python train.py --d_mlp=2048 --vocab_size=32768 --activation="gelu" --norm="layernorm" --norm_place="pre" --norm_eps=1e-06 --attn_scale=0.13 --bias="none" --init_std_up=0.0156 --final_lr_fraction=0.0 --doc_mask=true --z_loss=0.0001 --steps=4673 --dataset="wikipedia_en"
MLP neurons of a small language model. Each row is named by its layer, matrix (down: output weights) and neuron, and shows model dimensions 256-383. Each number is 128 + 32 x the weight over its row's rms, rounded and kept within 0 to 255.
After each neuron's rows, "fires before" lists the tokens most often just after its 100 highest values on Wikipedia text that the model never trained on.

L3.down540 [126 157 149 119 169 137 139  78 137 164 186 172 120 113 128 159 111  64 150  72  88  80 121 129 138  80 156 176 133 136 115 172 144 138 101 106 182 194  62 145 172 124 164 134 130 151  73 212  76 112 135 122 122 113 128 139 160 193 182 124 146 126 153 141  89 143  52  88 142 162 179 160 159 182 159 118 155  99 118 154 146  99 173 134  88 149 151 184 112 135 160 117 138 164 108 127 109  66 159 147 107 164 164 123 168  86 132  89 140 118 141  93 138 111 133 197 174 147 112 110 111 139 130 111  97 153 180 137]
fires before: "\n", "\n\n"

L2.down1299 [134 103 116  70 189 114 148  88 169 121 171 153 166 119 205 105 137  81 142 115  87 189 112 106  96 159 158 147 188 189 137  91 145 114  93  78  86 143 119 161 157 159  73 106 200 129 152 176 113  92 159 120  45 106 148 127 136 129 137 158 164 102 126  76  78 145 152 164 127 186 133 196 121 150  92 117 163 127 168 130 113 117 145 175 129 125  68  78 156 157  88 104 116 164 144 140 185 101 105 134 124  86 111 167  99 119  80 152  68 150 145 124 125 108 149 165 115  24 136 112 133 136 109 110 107 158 203 176]
fires before: "1", "2", "3", "0", "19"

L3.down1445 [120 126  88  99 132 138 139  36 160 139 105 170 131 111 117 128 108 166  96 159 143 176 128 162 170 119 115 110  98 109 177 156 120 131 113  70 111 139  96 148 127 125 136 101 149 119  39 148 116 105 121 119 148 159  91 153 140 147 138  54 182 117 118 174 158  90 103 130 173  80 114 101 133 134  95 125 139 170 142 146 137  90 135 193 120 124 151 163  86 143  71 113 146 151 132 128  75 135  99 201  72 116 141 122 156 150  49  71 122 130 141 142 130 188 123 142  85  86 141 150 145 113 158 133 156 105 192 103]
fires before: "\n", "\n\n"

L2.down420 [104 128  88 133 161 187 163 117 153 148 196 112 175 149 123 103 126 131 145 115 158 129 113 101 123 174 147 105 166 184 229 121 149 138 139 165 185 124  83 115  79  95  88 117 121  88 138 165 131 160 143 137 158 116 100 102 103  85 126 159 120 117 116 124 162  97 181 147 144  53 179 162 177 139  83 101 130 177 123  73 174 119 164 184 140 126 153 137 106 114 160 112 110 110 109 116 155 106 154 143  84 154 158 136 145 185 120 132 157 142  76 110 202 137  61 114 135 122 167 131 134 147 158 112 112 142  95 124]
fires before: "\n", "oice", "2"

L3.down1675 [120 124 140 154  93  88 189  81 135  94  70 142 134 105 144 131 152 175 162 146 147 119 145 134 139 112 126 161 112 182 195  91 140  82 113  71 141 124 130  79 105 117  76 105  88 151 111 167 147 164 177 110 140  66 120 225 153 170  91 151 156  80  68 156  91 143 152 186 134 126 111 152 103 132 154  93  90 144 143  69 122 128 142 102 159 126  78 148 150  95 119 143 129 124  68 156 120 171 113 146  79  57 134 116 140  47  96  82 141  49 122 162 112 110 110 158 119  81 135  83 134 167 147 135 138 116 134 140]
fires before: "\n", "2", "1", "5", "6"

L3.down281 [137 115 106 100 118 140  60 138 102 136 129 120 173 132  61 150 100 122 133 151 141 140 118 144 156 105  88 133 148 118 140 133 174 131 115 140 102 124 118  88 114  86 129 114 125 140 129 145 130 125 132 186  67 139  59 155 165 133 123 150  74  91 111 118 166 128  83 151 162 145 161 108 175 152 138 184 130 105 142 126 193  77 195 143  82 145 146 107 170 160 158  38 128 155 126 122 134 161 118 148 122 156 138 134 198 110 139 126 127 144 140 145 113  98  97 160 129 107  84  79 198 167 135 131 128 187 165 108]
fires before: "2", "1", "\n", "; Apps; Goals", "er"

L2.down582 [115 164 116 122 137 113  99 142 168 105 113  86 101 100 153 134 108 133 113 162 109 127 108 154 109 156 141 176 132 119 153 158 158 124 129  78 156 162 148 144 140 153 132 158 137 123 101 161 161 147 114 155 119 134 179 157  91 181 145 110 115 136  97 159 135 101  96 126 143 136 164  97 131 123 147 115 131 143 119 179  82 108 180 136 171 171  96 139 124 138 140 129 117 137 110  99 101 137 169 100 146 139 148 142 172 142 154  85 118 108 152 123 186 136 175 137 113 129 113 188 125 124 210 115 116 129 177 141]
fires before: "\n", "\n\n", " District "

L3.down1973 [131 136  92  88 100  99 195  84 165 118  96 140 165 113 190  70 142 177 101 122  81 133 149 117 172  99 126 191 228 131 151 117 134 125 157  98  97 166 142 128 142 163  87  38 132  78 151 123 114 128  94  80  76  42 186 151 106 115 137 131 117  55 149 103 116 157 118 123 155 113 139 142 124 107 113 120  88 113 114 132 151  89 159 132 169 168 136 146 137 101 145 102 120 138 146 141 100  76 145 107 123  98 140 146  71 123  70 158  94 159 152 138 117 118 122 156 162 137 177 211 123 152 127 153 150 121 134 150]
fires before: "1", "\n", "2", "30"

L3.down2027 [ 60 136 100 163 129  95 121  59 121 145  94 134 135 177 136 176 187 115  85 150  99 109  63 149 135 150 124 125  92 127  59 129  85 140 124 113 133 110 132 106  48 171  92  79 120 167  81 117 129 129 181  79 118 103  92  98 186 138 161 127 104 121 101 130 167 170 129 168 138 169  75 154 100 134 122 141  71 139 153 108 124 153  75 138 157 119 132 138 120  87 122 118 118 158  81 140 147 117 115 147 115 118 178 157 138 113 139 119 121 143 124  67 149 145 141 141  94 133 157 140 186 133 159 189 125 165 163 131]
fires before: "\n", "\n\n", "1"

L3.down1812 [ 92  92  89 116  94 143 101 108 108 174 139 117 147 177 178 180 110 181  97 207 143 147 120 163 150 116 117 111 101 110 175 141 144 205 102 125 112 145 138 124  73 158  90 148  89 141 104 120 169  99 146 118 182 134  94 101 117 119 167 116 169 120 101 194 126 151 113  87 153 100 155  92  98 116 106 162 152 156 118 104 121 156 100 109 102 180 174  90 123  88 139 154 129 173 123 145 119 118 140 173 186  95 161 135 139 122  93  95  76 111 103 111  92  90 136 116 122 104 146 116 129 126 156 224 142 141 149 121]
fires before: "\n", " |  |  | ", " |  |  |", "2", "46"

L2.down1118 [145 138 114  80 140 134 118 141 131 150 110  81 146 115 203 160 121 120 140 105  56 114 159 146  78 125 118 114 131 174 157 131 177 182  97 107 118 169 134 199 118  79  86  81 156 135 119 114  50 108  98 150  54  97 150  93 119 117 155 152  90 153 100 109 115 136 174 143 170 124 172 177 149 110 171 143 128 107 138 132 108 107 121 122 110 145  80 122 153  73  98 107 119 117 146 131 130 181 115  99  84 137 171 210 163 109 145 119 131 130 160 109 104 127  83  94 135 136 182 110 124 147 116 171 180 122  98 153]
fires before: "2", "1", " | Apps | Goals", "; Apps; Goals", " |", "\n"

L2.down828 [101 116  99 129 134 177 115 116 107 145 134 174 114 141 150 106 156 173  70 163 129  73 156  90  91 137 166 119 101 150 108 136 136 100 100 175  97 138 107  91 119  64 109 117 167 142  80 151 116  75 142 104 117 113 110  58  91 168 113 165  92 127 122  97 127 134 127 147 123 158  97 112 117 152 156 152  79 110  89 102  97  76 174 139  73 183 121 129 114 116 125 125 118 130 132 104 141 164 169 105 144  85 128 175 140 162 149 126 117  77 132  98 118 121 109 106  94  80 140  90 135 123  99 154  87 111 188 123]
fires before: "2", "1", "\n"

L3.down1061 [ 87 143 152  97 161 106 126 157 157 141 209 142 116  85 154 172 157 126 113 106 162  84  65 218 183 123  96 107  59  71 115 135 102  45 179  58 111 135 105 142  71 154 135 147 103 130  86 146 114 134 112 168  95 163 139 202 101 146 147 133  60 115  95 114 105 146 112 131 130 130 145 114 103  42  93 131  80 131 110 128 137 130 163  94 114 101  91 102  84 124 162 140 164 129 130  92 203 135 168  78 167 134 140 167  94 127 110  33 134 101 162 130  64 111  99 149 104 104 193 120 143 136 133 141  99 131 113 180]
fires before: "2", "\n", "1", "\n\n"

L2.down762 [ 66  81 123 129 141 140 145 152 159 127 123 145 145 147 140 166 131 128 154 192 135 134  60 131 107 111 108 138 118 150 165 130 113 139 154  94 124 113 126 150 138 108 148 138 191 110 125 120  57 133 179 119 127  86 157 126 159 105 123  95 122 124  79 185 171 115  99 130 170  94  97 171  86 107  95  94  88 139 116 151 127 129 150 174 131 121  87 130 177 143 115  67 150 143 140 162 141 154 100 108  97  94 179 154 158 167 126 112  80 154 116 164 133 116 135 128  79  86 172 101 153 165 134 180  69 185 185  77]
fires before: "\n", "\n\n", "orf", "2"

L3.down964 [109 126 131 122 162 109  75 148 231 172 146 132 129 109 181 173 132 143 138 138 161 130  98 163 100 128 127 154 156 169 173  82 125 151 115 157 160 143 125 134 135  87  61 134 123 148  86  76 134 116 187 112 158 165 162 189 163 133  75 130 162 186 103 180 165  87 130 127 143 164 167 100  76  97 105 128 147 113 135  88 111 144 190 156 130 117 175 134 152 139 163 121 124 174  93 190 124  89 117 158 125 158 161 104 145 158 135  92  87 140 116 112 125 160 145 165  56 134 124 162 123 117 129  97  88 150 122 100]
fires before: "\n", "\n\n"

L2.down1473 [109 114 102 113 119 133 128 145  96 109 147 116 116  93 137 182  96 142 143 121 151  79  92  54  85 145 203 141 123 124 131 145 155 174 153  93 116  48 144 144 113 138 106 118 150 160 131 105  73 125 141 176 164  82  86  80 137 146 139  64  90 103 145 171 132 163 138 133 167 135 131 105 159 146 144  82 124 107 213  84 134 118 206 139  97 184 151 108 104 109 150 153 144 135  99 116 141 133 100 119 115 162  73 107 154 105 106 140 148 162 124 144 159 112 128 135 133 118 142  73 127  97  79 149 102 137 132 137]
fires before: "2", "1", "| ", "ue"

L3.down322 [115 105  83  95 127 175 104 129 146 105 172 117 130 166 107  93  96 125 120 139 135  45 128 126 183 155 110 130 127 147 109 123 132 155 102 156  44 110 113  98  99 156 156 157 142 186  58 111 212  56 115  77 178 101 123 133 149 145  74 140  94 152 155 154 188  83 114 152 141 136 163 105 102 152  92 125 139 130 131 115 148 153 133 157 158 155 159 120 126  84  97 157 159 137 108 113 163 106 109 135 127 139 135 138 164  93 138  62 116 141  90  90 107 103  99 125 177 153  94 118 103 177  84 165 115 175  84 100]
fires before: "2", "\n", "1", "978"

L2.down336 [107 106 129 171 150 148 152 102 137  88 196 162  73  73 148 131 119 134  66  59 103 136 108 164 137 107  86 120 145 111 207  72 136 166 159 107 104 139  98 138 105 101 162 108 139  58 114 172 117 170 129 183  78 106 131 188 144 132 160 137  87 134  97  87 120  93  84 105 102 135 163  72 144 105 167 129 102 111  85 115 112  61 149 131 140 186 151 163 128 108 160 146  68 166 159  90 111 158 145 137 100 130 166 158  97 114 103  68 149 115  81  59 175 156 148 125 118 110  81 152  67 154 163  93  39  90  80 114]
fires before: "\n\n", "\n"

L2.down1018 [111  70 131 132 161 108 115 112 139 121  88 102 117 180 148 153 193 132 149 142 142 138 158 113 138 114 185  67 129 201 151 176 127 138  90  99 121 146  93 124  87 163 101 173 152 126 125 169  95  95 108 122  66 142 153 140 122 103 157 173 205  97  98 191 150 125 142 151 150 103 104 130 110 117 112  91 156 150 155  76 156 145 123 103 128 143 122 167 170 136 145 143  80  90 128 131 120  96 154 121  98 112 147 168 149  91 109 116 148 115 119 110 104 157  56  76  42 107  83 137 132 130 199 164 163 116 114 141]
fires before: "\n", "1", "2", "3", "4", "5"

L3.down498 [161 140 106 142 116 154  95  96 136 101  85 107 149 114 102 168 132 167 170 120 134  93 116 133 141 119 138 129 152 166 104  93 119  99 113 168 109  87 135 118 131 131  92 149  83 120 145 170 148 128 161 155 161 180 154 115 140 128  70 141  90 138 127 125 133 201 105 117 156 156  97 175 128  68 157 144 159  88 131 116 154  90 132 120  93 110 131 116 182 145 172 166 131  70 110 125 108 209 171  35 168 151 103 145 117 163  88 134 141 127 103 156 116 119  93 113 131 122 162 117 159 148 107 136  95  89 148 168]
fires before: "2", "1", "Ch", "In "

L2.down1751 [109 104  82 156 188 141 125  48 109 172 142 118 152 131 143  98 100  86 113  97  98 145  99 130 159 196 163 129 109 182 164 148 143 130 141 141 148 106 149 119 105 170 138  81 147  86 125 117 156  80 100 112 144  62 133  93 104 152 101 120 122 136  85 145  91 160 166 109 149 132 118 201 121  77 114 123 127 158 117 142 140 174 180 170 160 117 113 140 114  64 169  80 129 155 120 174  91 128 120 186 129 102  92 175 165 173 112 115 144 123 157  77 116 118 120 188 105 142  62 117 151 191 146 116 108 159 134 119]
fires before: "\n\n", " "

L3.down942 [ 96  65  86  92 159 187 112 130 142 113 100 110 161 112 131 116  57 178 126 130  97 139 173  91 150 132 168 183 147 146 160 115  81 133 159  80  70 140  97 112  99 173 127 109 106 192 119 110 119 132 104  50 155  87 117 150  92 139 114 101 110  79  41 123 143 164 201 139 137  76  78 125 103  53 121 116 117  91 155 147  98 134 123 155  56 157 137 113 121 115 111 120 137 182  83 121  97 135  94 126  86  87 140 142 159 163  68 123 136 148 132 127  39  71  95 107 118  88  81 144 134 153 100 134 136 131 170  83]
fires before: "\n", "\n\n"